MLP neurons of a small language model. Each row is named by its layer, matrix (up: input weights; down: output weights) and neuron, and shows model dimensions 208-303. Each number is 500 + 25 x the weight over its row's rms, rounded and kept within 0 to 999. Numbers have three digits each.
Before each neuron's rows, "fires on" lists the tokens most often at its 100 highest values on Wikipedia text that the model never trained on.

fires on: "|", " 6", "-", " to", ":", " |"
L14.up147:484506503543493472483502512466471460474506422432489480524521482486491465534516522531463536487492496509560544460466521415505492490465476483471501496498533534508473481494497514506577460459496503495446525488465479491470467507461516504524522467517513515537456518447502485477476504505527529491
L14.down147:537492492559542482530513478541475488493524526553507499517501503481468527511520482486493457509476436466499462502478495515507510498553490503502491485522498470509510506498513497494505511535516556477526472514525483476529534491452510497451459526526531499517500468500521492515487496473515475476

fires on: "'", " |", ";", ".", "’"
L3.up1459:490482506477551508532474485486529531449515531458538498497526524460521513505514543495465506501481458505517509501459504494564488521481519473492488471522491515468511476466488458530496495496508491503479510506499541544495558521512526480503503515524474501502496544489514489505539459510501513520
L3.down1459:477522477521550498480500541514536510496497575457502477514494491507505465514484505505494490487547526492526490471490481449496482498479494508500484517454512476490516504523513483462499476480468486502528477493492501507474488504504493516482512467509473506495503492501509529517499483530505515509

fires on: " of", " |", " on", " there", " (0)"
L3.up1062:521466473560525477506528510470529501479503466509528504515473512484500477496503474456484477512470502518529465508503479493509517509522441483481529469470542473498525494511499463504502479505456500510473481458508485487524517499530543445493530506529461486469446498504507493479486432504488538524
L3.down1062:477541498479541483475529488468502492525525494550469512531529484516476497526498507471460463477542559510475466486504486472551501477528508492503524534507489533491489481495464483495515481463493487497504500523494500498509492504524469477484459486516473516515516516506550499488480498512462503508

fires on: " |", "-", "-4", "-13", ";"
L3.up670:507517476460505525466489474479495466533501474455473531511491509507527484495491521504515490485503504546471483522541525513510485478532488523509494515542539479496509465478492520526502496521530501463511506490477513531475505530485498504500512465543474473520490480509516549482549508537502512504
L3.down670:509514493450506512509487505505505498516479511465475518488501547501478545498520504513506493523493498510471475507488500509525484540466464503513483539496497467482493469505534530485521470536528445547456488469514514506513493532483499511506532491523527502503468508502511504503546516499492541468

fires on: ";", " |", " or", ":", ");", " either"
L8.up982:479483531495490541474478472472486481469543477467489488507512480454523485503493491514522524514499443543511488528516486468495499501544473488528502461478509493523481456508424527515510447481510483509482507520508487489489501483482475473518494479503504469533491484474522490537515462493443495504
L8.down982:493512495502478488533527487507488426473482530540498529505469480526517494508496526482516464524497515550469462504533533461536454509473524484505538548557534512535498504502463500464496515551486511494540522537481501471495500536538498501494408512499511527515524519493505471504486485478487493482

fires on: ",", " that", ":"
L3.up1158:520490506534472502532526516477527515511524429499534494505484544461479465476509529490505498481500471498524521557493517514472538523488460476470481494512481551495508495458505488557515511567524535473504473507462518520523524471561507491484506508469492486494468512479471471504514469470477489490
L3.down1158:453527483516515495503469520469480465536531490490479498520482481508504495494528494512527497502522468522500517517532500480482526456519496453481522478512485499526492465488502452502526479520496489489446484478477515530475520521496496484536489487493535498483522506459527477496519520477525467527

fires on: "-", "'", " 17", "s", " 13", " 12"
L8.up166:496505521478538463531476487501548516512506523493520526485487488505469509534539475533532523501526487540512541516512465519470455550441502493488504531498553453527496494486475474491502540520528494490478500460476547498502542526514522509511483505488510465461541466497496479501487502518500460554
L8.down166:526478504454517513508486472511527539501477524477541485487449512495469462522583445496524488503519534516540535444517469461461509502525507478542479504513520545481510495461526498509450547485524502510493514509538499440524530463513509528479454449542492523482522483496481415499506503510496474535

fires on: " and", ",", " or", "–", "-"
L8.up1611:506503524490497466505471502510523546505517530477484522508490539453510519524540507473513559502485479485519516512501484482473473518489515479500430484550524459500502504532514527489489491497554501503561515523504501484506511519515501490496503494514449509505532516508468511503500541504533502451
L8.down1611:570493505485486502527477526442524505511556509505516510454457508481513509486482489518468494463495484492517536485515481485490524478537473502506519513460459525480522581446481491463499506546516490506476455515517527520463474489517504496539509506515521538491511478546511498496473536501514532503

fires on: " |", ";"
L3.up793:483523481484546493468498522467509508530505491534492474532476508513531481496494482475470503425480504500478533493526488511543471517450492515470454479533496517516480461492491496506488471499521464516484523494519512507504480529497493507480474447526496493473540484520526507505518511482505489437
L3.down793:463495450521513484546505517522519508513536518544474513531469491501486502466501488486481494473464468487472544469503466533514512495498468500485469496510535454504511498521525499486514487503542459503498490501497496503470441490512460507473501506487483546500486494519484504527524556500494502525

fires on: ",", " |", "\n", "-", "s"
L3.up422:473507514451457502492456488500520472455488495543483462504538526483531551488535493460511480481506513466458511550502554436516478515454504513495499467506567501529469496503490489471500528510489528550496485560562487509485523488513497528536470506511500517512543514493481518463490476484465436464
L3.down422:502513484486502488470476475477511485532469502507506481521472480492505517483499531521511485504489550500493477516450487481516461488488512466437482536507506509508477500515494558451511485480468489488550531532539471545474503454510496527466469530499467542525500508465482438504498488465514513508

fires on: " |", "|", "N", " to", " at", " of"
L8.up229:497534496461488526526473493475492505502474512492495501498524483506505521533491512471466495482510482460484494479501472487528539490526483502520480514456523486451537498514470506510522480508515528516505476487568484489516525430500502513469515511497512461511510529524535499508486508507511510543
L8.down229:495462524519485521555501482503501467524502467499486514492513484528527524501523528479496531531481470493460508539488509534531520482487478482504514517475513512485479490496493516466515497497467488486507531547510509541500480554505431485507526446459498488500509513468465514506471492568520480491

fires on: " of", ".", "y", " March", " May"
L3.up30:528497524498477464492555477448486494538504522473464515487499504557473475501491482519498536539477521488459477483519498497493539474473474528489557509512505480475469488529535501527479527492494477519509481503505494475487520466535489512477489530505514527501519499522518482496483505505516543518
L3.down30:451509492464514455469504506503521479537478475476539542510480502516479514516482517502465465473510471528518502469494481522484482457521486474494514491507525515498453498479509486489510530479521489461523484504518526503506492537491512522446518482469543498505466497502515525505550528506505508502

fires on: "-", " and", ","
L3.up308:529505491474516495501521459508532468541502502505485484502479502472469481471521471505494492431496524472494476527497521473457447497509487511519477486495500531472492467563543521480509548503496468473506497511508513522440515499474497495457467513509505492525490492479551496436529526467503514526
L3.down308:491479513495456526456530496511500497529495513508487528538470517486499467502494499519458466461458501490510538532502468505473454511474463510478492491516528500477517535509484471486507564518517537534490503522527488525493502511474468512474492550495530549480471490495492518493475492522485475485

fires on: ":", " of", "s", " into"
L3.up303:510548465468520468492500503503510485490503511505513465492480514501480525498490472522476498455462432470481503521497466446489530484501461533452494483518475532495537492524523492492495477499503454478498500512503501473526498466483474451517484482528513471486510534532537459480482508467476511492
L3.down303:451492474496492525477494486503464523510484518522506499482525519451531498460550467473461515501503455515505480525528501525503541547492474537515526535493513513515503529530513486540500546499500494513514498556466469540472500485532468473476506477512481513486484507472469509491493492469515504517

fires on: "'", "-", "a", "ville", "s"
L3.up561:480486532506468488473515501516507480505535491523495506506526506504471521490523496550466515508504460486481478525499473511514480479510549515529512511498471502526459447519519505502490525488510525490480531552517455552536529489460489522491493516530518526428508534504510505515481499475513501519
L3.down561:552537550547517458528469519531478531481498497531476545499483532501519471500472494522496498495531454515528478519446517467526506489486502493471472541560477515484489542450493502499502490491491537539538527468530477520493511463485501478508516506483467527495485487496528517487482516438478509455

fires on: " of", " mother", "h", "y", "r", "ta"
L3.up1392:521515468519496498494510484508517478492509558506502470499478534487492492517514561501526484503493497497480519476465507525520508560486490509518520518490466492495493501538548470519501539542516475506468494495531495509469506435525520564476492465516525485486535488486511497490473520508512464512
L3.down1392:489550495470455455498523489496476496494478493451494515484491506514501496476534507514511486449480492504515485455521448522497528531469496488498480515510523523491463531512499510520533493500499511493532520449518509469537467477489456419492529484502529492495500502551483528490534496508543495495

fires on: " |", "\n", "|"
L3.up904:506498503537483510514503533504485480491521559534469469483519502493482496485496508464504471494517489501552501498498488484485488517521501484522538485471501460483535523522521514481444506487509508499502505506531480461476509467461468465466484510515497459505447492513541523507476497459495511456
L3.down904:498517507496461472477519487471502507508541494495479522522469513568491526504513489510489478514542495508524565493483494507491485420512443463559494466476518506479489525519485551499523519488466503517544494491528459459502490486492457504484519471514513498491483555552478489462459511537474534456

fires on: " of", ":", " helped", "ed"
L3.up1497:481520489479505492548485506515476464489512480512492545516485488492467514495495495485465423552470504498493492508505478504520487477487490512518452514482535531478499517476492477507479514492463465529544534485503477504516482491471488503500489523510484523526524510493519467471502483528473509487
L3.down1497:487524486516532484452499511471497477521499498502495471506495500486554502497522488476493577473536506492524553456533496463474495529445538514488534520497474552523487511442493545482492478519541466482498477495498502500524494503475487524509502506522487564494524468521497483513547541499491483515

fires on: ",", " and", ")", " with", " or"
L3.up426:500480479480495476526487501494498552517498537494499480495533491465479499487474501486504494473523449471500481549548493505525531496507447508541490545493495520474491522487473517502465540518507562517492529454486458495530464501485484493475507551480485513490477500507495507519524533477482533488
L3.down426:530490501523472481477531512445516491532508504510526497508540483495544554525468510517475535495455475498517515527501500515505488529489538538539502504512500513508523542508525511476524462501467508508500469494562527474497517498485505492552525518499509488530445479488475509535531490506476491455

fires on: " and", "O", " |", ",", "==", " =="
L3.up661:511468507546513494472515481547492510470480462513456492471467518498479487477468487444521466458496472484518441538529510513493489507512511473488502475522536525478539469489484503495529467513495521507501518525504478516504488504460451540555552485492528536511469469452555544473451506503495510484
L3.down661:524485522502443505473519529475499462535466506500458501509481527450547514503517490491465468504504509494510485502466497496478521526447508521521437494499542532484497544488488525483473523524519504517513501511555505497500499523465449489487505470459526558490485484486482504520514501504522494459

fires on: " |", ";", " Vladimir", "ary", " Soviet", " Russian"
L3.up807:500511439490501492500474501507535518517507518484509491476486545445487500467524527454479543485513536511523489508501485500502498503522476482483502488529511535492461471508474454507471520508500486442538507554514512482487536512466488508483499494480523519552501516522486481518488498492507460497
L3.down807:463512468452509500477499493519526511496510515497498510478459553513450497510501513471474524514540489503496497500539495450504506517526515494493493469482506481483502460488503515488489462461485498502583520481527517469509514521502464495491528503487520541504489515507512523514486526474478458559

fires on: " |", ",", " as", " wife", " daughter", " and"
L14.up194:515524501452529473530523511483541486482502481511482482501513522495508559479530490486504482523506486481518490479521587545529483523497508489510490485498483520502475508510495494541482521490497486536528513480535508534456495534472511538509508500537462533502518549477462467532491542547530533537
L14.down194:482529506492498488511506506482515483520541477483451428520479492525484549516457509452500542501503550483498524487475511475500463504509514504515485519481502520490503500508498512524478500467452513508522540498520472520487525548503508477482483480536510516528492526490446491506458518520510463480

fires on: " of", " /", " |", "ed", "."
L8.up1568:478481507479533487532517507515515495515524491517499519542515508490482498486472494496500505538491494494513468562461500569508520548543446504464467476499535522455521480477498481518497535495484470501520487512491531453479520537499490478455496486531479497462508496500501522519515546477473483570
L8.down1568:474468504478542512515547508475518482462473499554500509496461504512495523537493501489526504451533502539467475511572492485486534565474508520486535537546515492498519499490460481516508490465532494434519480503539519473501487502465507502493501540498504519523476498485495524538507507517477507472

fires on: " |", " wife", " 4", " (", " 6"
L14.up324:472505479508518480531504497518511541530518497517417488493486501471518563473502537492493486492487504514522480524503480505470494508514522529479520494556502528517524557521495454487483500477503520495524504493507469479465495542511514491498510485511470483470507479524492450517509501489547559498
L14.down324:506503510476512531447503516479515452487546495551501475491497527504512520532494499549507471484560524490501518496519495513525485474516517524506562535513534466472513477503489505556520508465443481493541457492527473489500516486532474467519458523487495478510511502465472452492519504522501485478

fires on: "\n", " from", "|", " of", "s"
L3.up868:500461484523540505530522527484475444459478515535476524464500499469515529498484523515482488503483520481507505481458494532512535513486482525539535500472547482456522501513500526483551511520525499472484496490510519457517454452547519488447506525478519493478505510541465441463458500478512549507
L3.down868:468465495507466514497472517491506481525446461523483493487496506495516525497488508543517498456481483470484485479481492503532528469471479505553498510500498489469459549482480486473498463495510526552523470476541495509489449477498450512453501519458510478532474551506501497517501509490495489458

fires on: " of", ":", " by", " as", "s", " de"
L3.up729:520478527479496476526533494491504506457486548514517476520471438512476488495506522490485488494499479493513502509465508490512498476529522501502537502492456540484481488492494520451482494514487487477472506491504519500519479560469473458491421478488520498534479455489508503471491539474516483566
L3.down729:513504512491476528543501505456488479469529519505560483517491564485514461496484523509440504473476560499436507469499492535532496508485549477518519532479494528511438473490504456470510493501552476487492490503481490514483485484521469502491509482505495512487491527479497530511534487459519543536

fires on: ",", " well", " and", " |", " he"
L8.up1573:459474485512517491483484497530522490548493514461505478515510498489460559491467482508514516499517486496506480461500497508504465492496513435495531460494504467510510507500514509500439480519500521470520518526488543487486515528489487508505515493471482482531512536536491483540448525505500519479
L8.down1573:474479475498514503458519475560488552491490513470516502484514461486486473450534523481476459449419517502493477532483489520511512506471516501496500446497478479454488513496481539463509506506504511505500491517466489517512507489504494514480523446506528538498521490531502470497509514469539459508

fires on: ",", " that", "zy", "us", "ther"
L3.up319:498465487473483522495490509522433503499513497482512452494527488454511461448456513470474427521503494463498484514481485543485539462456485447493522502485444470495509552491540431545478491496509548514524491494454516519494505519492538502528482500514488515479499431500508490500533429486510472483
L3.down319:457486499503498507483469487482469524493521492535506508504513517481514466466506527541477483488477495488471517500489512474521478477430534478484515498535529509473521494510477461546518489478480505489504475487467495544531467488493489441521521479529521467498497505515506476506521491532511528506

fires on: "==", "\n", "===", "-", "|"
L3.up935:459474520483507501464481549488545518566522494491533505518470492453545497509529482492500492475525501504527479528415468473440517533497475524522541515484496470519489496501516499504519511511502516458496494485505476510513473475515518501506456507520515546467504466549508435488532527494495492534
L3.down935:483490428500497504484482495507489478503524508494459470491471482518479507529473550554479499511506546475496471529516496487488533548511446481513527481483501495528547475515507472479483510491502523490507518533515451492471513505475467479492458486479510516468493499498536493472525520513495524528

fires on: " of", "s", " and", " was"
L3.up1401:503513443524482459456536511467508513464485522471504512486498492463553461463460478540525518533513462509515499512485491489516426500535505524511466512502463500495533514532520487499526495534494459437479499517498492464497493479491509500544462491504509513455524507538544476502491497461531518516
L3.down1401:514532464511518521506541511495475492496554504508473457455488476509478462503495481477537518503428487504475500475500505518506549499559534512521539473487493560501497475521497479523462518491504473482494507488499486528541442451539489521496502486529466511538512513479518499470476510496517497473

fires on: " |", ";", " W", " D"
L3.up1394:505521459475506447557463465468491549525487509495489533518463502490529470488517525469502492497519532480494534524516490483475512481511489541492467508544468532537490484505493454508480505465473484485525476471457457465489495523472515473543515484456467508523517487508520484503520525494492491498
L3.down1394:512491516498504494522479495535479490510522492522414516485522486505451485503503534514488506522484502445536519481487532507516545473453519530499505505504464508472519485550527494495510494491492499487531559540512519545473514490492542471488505469490497482493504537504512488483452532517473459535

fires on: "\n", " of", "==", " into", " early"
L3.up264:452505468450439470507481478499489504467493517489508504531527497473501508467466482505492479475498429515496517479504474504486516501500516479523481519520502535475469529534516504519532507523468520485518513495499494462508530532524485528451500508519491549471491531524487504471481527514464478466
L3.down264:489470483476550475505510525499503512536463477475554499507453537512546514476505447487452505513521508524468499517484472505475537510496484479510482516543482552461514501505543514502509485501479508476547479479509461509467484501518511505475511471502498512511501486512486495465489511546519474535

fires on: "-", "ed", "ing"
L3.up657:471544525492474514463544480512508515474523502482525493547505520487491511478482456494546502513444536476492508426483537510473501531514499503525521475514523498546516469509461410559512519474458471482448501512474466515478468472479546487525498514496506479486475500531525500552521525516481489500
L3.down657:468535464461524463523468554566544480486483478535509515486506523463513498516523481499520522479466468501476520517496453514500494512506482498535464522513495467522480490488508484493494527521515524516466528474556460498507487500503506497484510466493494510531521504454469539473460486463448472535

fires on: ".", " of", "-", " 1", "W", "s"
L8.up973:451513486481498517516493519516493490492498478474500503529499512526511526487516440524513543452493502490523524457462510498466506484505506465486495515494472529482496465508482495526536508486511539499510466530526526547534497483451471491477522577468541549475508485489518477469517519505501484491
L8.down973:469485483534504489474476461497517501444508499525480499525503498507490488495475489543524512447517484470547505502507524486473499488478508509521515538526422513470474487519493536497504515486487516482494434488493500531501496463532507506482500559493507493516475491512489448496424489491517506490

fires on: ".", " |", "B"
L3.up1003:545485512480509458520506456501484512480521525522502508490473522492450521487511507509502487487502513478513501492448502508456479558520488521502534483536493469453508528485532513505504493520499523503462485487515470486494533468567491514499515490471498487504412502500517495456449449527500557486
L3.down1003:475513514475437536524465504499468494496515519531509518525495498545501497490528503492489491467528547502473485479522486535468492505450476469564440451521489519489495527542479512517476484525542452495506539535580492497535469502533426470495522529499506496497474517513520466523479539500519518533

fires on: " of", "\n", " all"
L3.up1479:515498477485474509533491456512480484435525457530501470507476493492499477491483508493512482471484509521525497510508504479496531505502534489522466522509472505554494441525482501506536539500524498495527520506451481476451470498515516475434495522531482507496483504521510473487489494491452497489
L3.down1479:470483534525498515506516492503520515504487495486571516495483468514456517511513490495504507491524500521493520479450484505494487484553494496492482509484497497449497474463453507496510536481478508501487478505477458496483530474503517526507495499528495510485512475507505554517465476491497508487

fires on: "-", ":", "ot", ";", " |", "-4"
L3.up320:510494451481473496502509476520462473531480502492496540536534524511489515514498498500458484467474456468479521546497480502536493523468557526534537480503490487515506518540476490497491504496486499520518520493519464485485499539497467475509476505486502532513458515492482468486515537501509530500
L3.down320:480484434520492527476521515491500477486494490512452498543500490496506508448472490493468485519479469480481509507472498548484487486504532508514508505481491478479507508465501521445510482495497478518478478561500506512493475491478532501497486486522478530508512525517525485494490506488501494536

fires on: "-", " of", "it", "s", " with", " Half"
L3.up1740:452501548485470504529520515484464469508472503509554478491503539480435506494467518479537548522515452460502502493508492480505478570521472473512519482505472498509467495526470466501480505547511504490511489542479514446520480486523498500493451470470470514541491455490520532519488526444507519557
L3.down1740:470513488482483486521431516489511494547493490454510464536520504475497482506545535501499507501489547474435531476507456512502465508524544532496534484518543462493473496495505505534494485504487531547493516507472492474508469487531482497484529464524502494498496472457519438497529514513496488484

fires on: "ing", "d", "ed", " to", "y", "s"
L3.up659:543510502478514471494534487426488507478478484505524511500470476534491506518485452570534512508498540474456537488516537488460513497521488491466451490461536483486534455445467497516502476536466489477484479482536461463496480461507484531566469538531494502476509495489462480486523527532532491480
L3.down659:486534498481503523546488513501512494560456477492438468481468464496484451495481532528489551460451523496484484467495464500522488484536502509517511506489487494481528508466487503484539495506542496519509478507487497539496508501480482466494527482519488532516480507482518510541493456508471501506

fires on: " |", "s", ".", "-"
L3.up951:454468482481500503502476478500477535539536510509482502537534508519498487500480503496501470494434481478466514520543571519493497500527508507515527530554491450513503481503537508503522505521482467532495496488571478529507471522449517491502525534516540550472493495515540504486470492500468548504
L3.down951:456487487542495537488496490497499562487513507539484478512500500486494515436466506535457485523509468493486494525539542511475517474487515518510487519517456494484496464514540498516478501522558495507494480496510521504470496487475451457528491526529509497494506515432519488502514518517517527466

fires on: "s", "ing", "ed", "é", " of"
L3.up1088:502492491481489500518511476500522509512447503453497495492476466490528507465507509483508480496488522440521517486488524518506469527560488540504518473454468519509494487453473548429517486513476497508502493501536470461543507527497481464453505482503545488495445463535498479463494463490486487446
L3.down1088:528495518544516482507477456508484486494542489510466532493523474503452477519484493470513494498505536467509493451481472517544468449498512454516524536477494496468520490538490520473520484481554484505498492510478501486464507503515507442474486481500520531503506514513484499472474501483482508492

fires on: "\n", ";", " from"
L3.up1662:503498498515458513526507502432533499509501484523509481487492495457490523511482515520478504478486494509486507521522521469496511497547490525486505522468542455497509503516462525500521507582530501547483501497489524507525516455504512504509476519501487533497476527495510504487460518453466496499
L3.down1662:477484519481496525513520496476505499485481518490497520489496507485523471489523554497515500474479556491513515489444484507536466495471500495519501505539495472502508480496479541449497493465508488528496497510522487477495539481542498491515499520455495502521509472526536469459543500475479497528

fires on: ",", " and", " both", ":", " &", "x"
L8.up1293:497453537521487433463458511513482511486539482482482520442447504460505557494481468486517501508489471508488483514506520506518492485461499434506502484505492477496505508521539527506490473521495487531505541496473520505514509514509482510470535508483464467467477465498488493519467521488486464471
L8.down1293:487506469453502445462516472500494470513537495453501467473491492521466531459445520491439419466476496514495483528490448516529472509491483512462471492509533497538518504513525523500496471526505499556530517477471525515521482505532486497495504477478474488491501539464521490510497514534514511514

fires on: "s", "d", "ed", " to", "y", ":"
L3.up469:516469476531499506470490469508473450502488526527507483512481496495482496496524516505527497533485498496497534457505522528497500481450464523480515520465527495483489476500522480479488517508530474493509531501552497505448482515460509475482496502481525513511522449482520493475470505541499473499
L3.down469:518530531540486513496516501434500471494533538497516535483498476477490510491495525502471510503477555473501479491492507516502507513485510483468516521481544501504500479504506457540483496533490508482476496471462486512508455496500497516489505497475487514511519508548502491538535512520476497482

fires on: ".", "-", ",", " |"
L3.up1642:503526498544477519575475522469511538484469548449507517552468506437486489479484505508517554494537487484473503506523459484495458507481479437516499486490512462503496467492497528525475528516533484530542497479494473488499541499517521528521485463516530496507534508494506504500468498481508501511
L3.down1642:515479494524499496500503538511505464480482498523511495469470461444525497525531513524422527523478477474506553526548524495484528519491531454523471487485469469512525513531492484523484505468493492481487505508535494491455496495523473493504526481516533489498474541492483540500500535480560514488

fires on: " and", ",", "-"
L3.up268:482493486535499497505515519519499528520560536510498425504490454512478556524522504502462512509505485515503535521484508522501512462449508511451472502505460520518554471473523505521485526476542499512500505526464487494490469509502514453475513502518495496500517507494523456525462513498473519521
L3.down268:459478504498480508523494481508565486526490506504519540549515495467531502537464520509479454472536483523497547513507521488459506489502467522490491477531538498462543534515481494512460528539500501461464485482480485480524468506537466518541510454526540558498497518517495495492496502488488463538

fires on: " of", " to", ":", "d", " |", "="
L3.up113:545486502501504489507525524434454495548530510495529493452467483492462473491506475496488492512438502523500547507490507499494472489508499532484446518498516483449542499487440537468487514518494523554535514471500530531471477506486512495492505506502504519470490531499497490497534541509471512520
L3.down113:523528535523503498495540478494500523517496474471458482490475507462500478474476498509523510482504493558545510515467507478500500452523455565543525483492534482471493470503495502480472484482480499538476462481473528499531478542492478478485506518488486509521499527512514479463495515519457497494

fires on: "-", ",", " and", " wife", ";", "\""
L3.up992:482456470452461553501481466484524463543523487500501512523525525482454526491456483509483508486503503489495510534534504495516503532503485526541500496541504531474494565493510514525478541537526486469496537509532475500499488504526494498502519548494509498446510530470456475478507504564525481520
L3.down992:494519485488463495530488482519471473496492511563549504446476498494466501531574495530500514476513500510492490461500528577497506535434507494500502506502499499463497485519536461473496495481468499463498479508505486498477505472495494493496480479506500462490467496468503537529475460454494524469

fires on: "\n", "son", "-"
L3.up857:475537479517508505495512553513537487496512502526426492497502516504506499543493475492504524501504545515540453494498562543464533503497506497503525465508468437439530499492488488504489537509510517549496477499519470520480515525521485470526503506475552485493449491543503514502483501460510543499
L3.down857:498483522484485506479481525489537486547511546527493539517525551539474512475497490487444481497516495543467521490516519537431459500524515488517533513486475486500536487493521480474528488517507505468482479505461491434516487505530455475496471533496507509482497484546484494502490505489485508504

fires on: " |", ";"
L3.up378:488527510501472504489501500509451535513527484513464561533490461457546498499533492497472511467468462529527533530490550554492480496484489516523511518521468475521539522493501525515533517496497463527493511527537508490474452524475494504483512498520495505529485550533481503506493501490460457517
L3.down378:518496477527492496516491496501472502466508486482481525557512480522527503501532508532461503512488487515476503495513500511485512500511560521506525514511489472510518468501511484461532477518518497499507477470496499505522455509522532515540531507545516495514524576490483497539472582482486517511

fires on: ",", " that", " those", " That", " These"
L3.up705:522504512500467562488535488480496478511576501529508538464481504494457441473492560450492463497473483503500493569535517520500525508507536470491477521451543487486525515459487494524464520482529524493496487505481549484509488518536507493534503486495454506470498547499500513511499464514529496494
L3.down705:460520453535513478498479497498543452541515474498515462529511475476499500487506538529518488509514446511528555514528478505436522511501482482489495538508540506500491477494501465514469502515502493486495491536489484546493498517504480529507560454517505490502463494469552463511488500490535511512

fires on: ",", " and", "\n", "-", "g", " as"
L3.up1415:514485499515478477453466482477507519511525503512524522481465564489495480497500474498512477496502496495514485506524489550519439473487534501503503495491493466537486479539474430503473481537478479527491520496502529483521464484552533496464467526506461492485516534511496487515472507452549498501
L3.down1415:461447494467478514498487498511472486514494477506452559534452523469508510527509486515499528496523515452494515525499494515502492522478498539517472529509523540501446511508472493496502533467526502461502525540490500504487502513537455487486489488494529544528446488482533500513547468547492511501

fires on: ",", " |", "-", ":", "\n", "):"
L3.up1135:470482487488518534444530439536474521483508472516492506529530525494490521486526521487484514480508523489508495515491549522493490504523479492533516495489507544550523491481526525510505510526544467467547528508506489508501517519478491500463478536513523491462488514527526470451494473507510530476
L3.down1135:486481487495517519469508550516480527509465479491469478471522477539472506512504499490479518535525521501454492437521477482513510523479544511496504503496526485503530502511492463490529524452515474516540526486526511538460562505520503470474491513518546476473483559497521528471462504512549507513

fires on: " |", "-", " to", " better", " of"
L3.up565:480505523454518492500499473473501496520520492446517499548451500484507507523489504499479502436493455491527500487517464502512485526520490503487432515526495510513528534493460524495472472522513523482522474476518518484469503541537529486503469542488432537510505503483551535467516497541482496510
L3.down565:510478502493531510468524530524480456505493577479469497565485506477481471494508489472496488487476509465528502482519505510479514535494550497503488492512511508466498526465467478475471514460462489497512495556508485543491509524465515517512473456503512528535487504480487461473456492505475502528

fires on: "-", "in"
L8.up622:474503536496482477484484518512507495560556540442519529518459501491474508477517478522486498482481511530450494475511511532498492525514512470494471497486498507504539498559499487516476497521490542501468456484514495514477482487521474492495466480535488500488474545513473448483504478468503466541
L8.down622:494474479495474495464541517493504526539457467461506516524525480494530493490554453436495490538484497490480496487497498515512492507507538479504506517472453477537491500541448500519487550507504497489508490492507499525464506541505447513520469510526510482512511492516455451446528458488480479545

fires on: " a", " of", ":", " one", " part", "-"
L3.up840:525502520475489473482460464516501490555459497512475486522490493463489515444489468480462494503491488515500515497506451530492479516505495535490489494526459537489499500507467537526548516528521482469492459509488524500490514482459505495502501547515507487506481514443506504492477510487531509536
L3.down840:475522504475515476477446509541495505450523494508474526485558451476506520475454469525536530487491566492593519488494550556516514505520500491486519508513485503477499510531536480513514497475486517506495516515506515486503500512484490477448504503482503480534498498504521530493480524451544497519

fires on: "-", " -"
L8.up712:550480492477517472514485524497479467565518529479540478518468493450477504519534495502516548468522492516481527491473484473498499487473511519522453493477500465497531469541457474523512493502496523537490492485454516478491473469483538484490485532523516464474494536492501457550522486496489496521
L8.down712:497460515447514488517512500511494514451505513464481526544468475482514476522496492518533495481479515491497539510473543462481499509502487523492502485528461505491509506505502478494518530469550531515504476507495451509463518465490488483493492485490493517470505515508525451461511506541471463530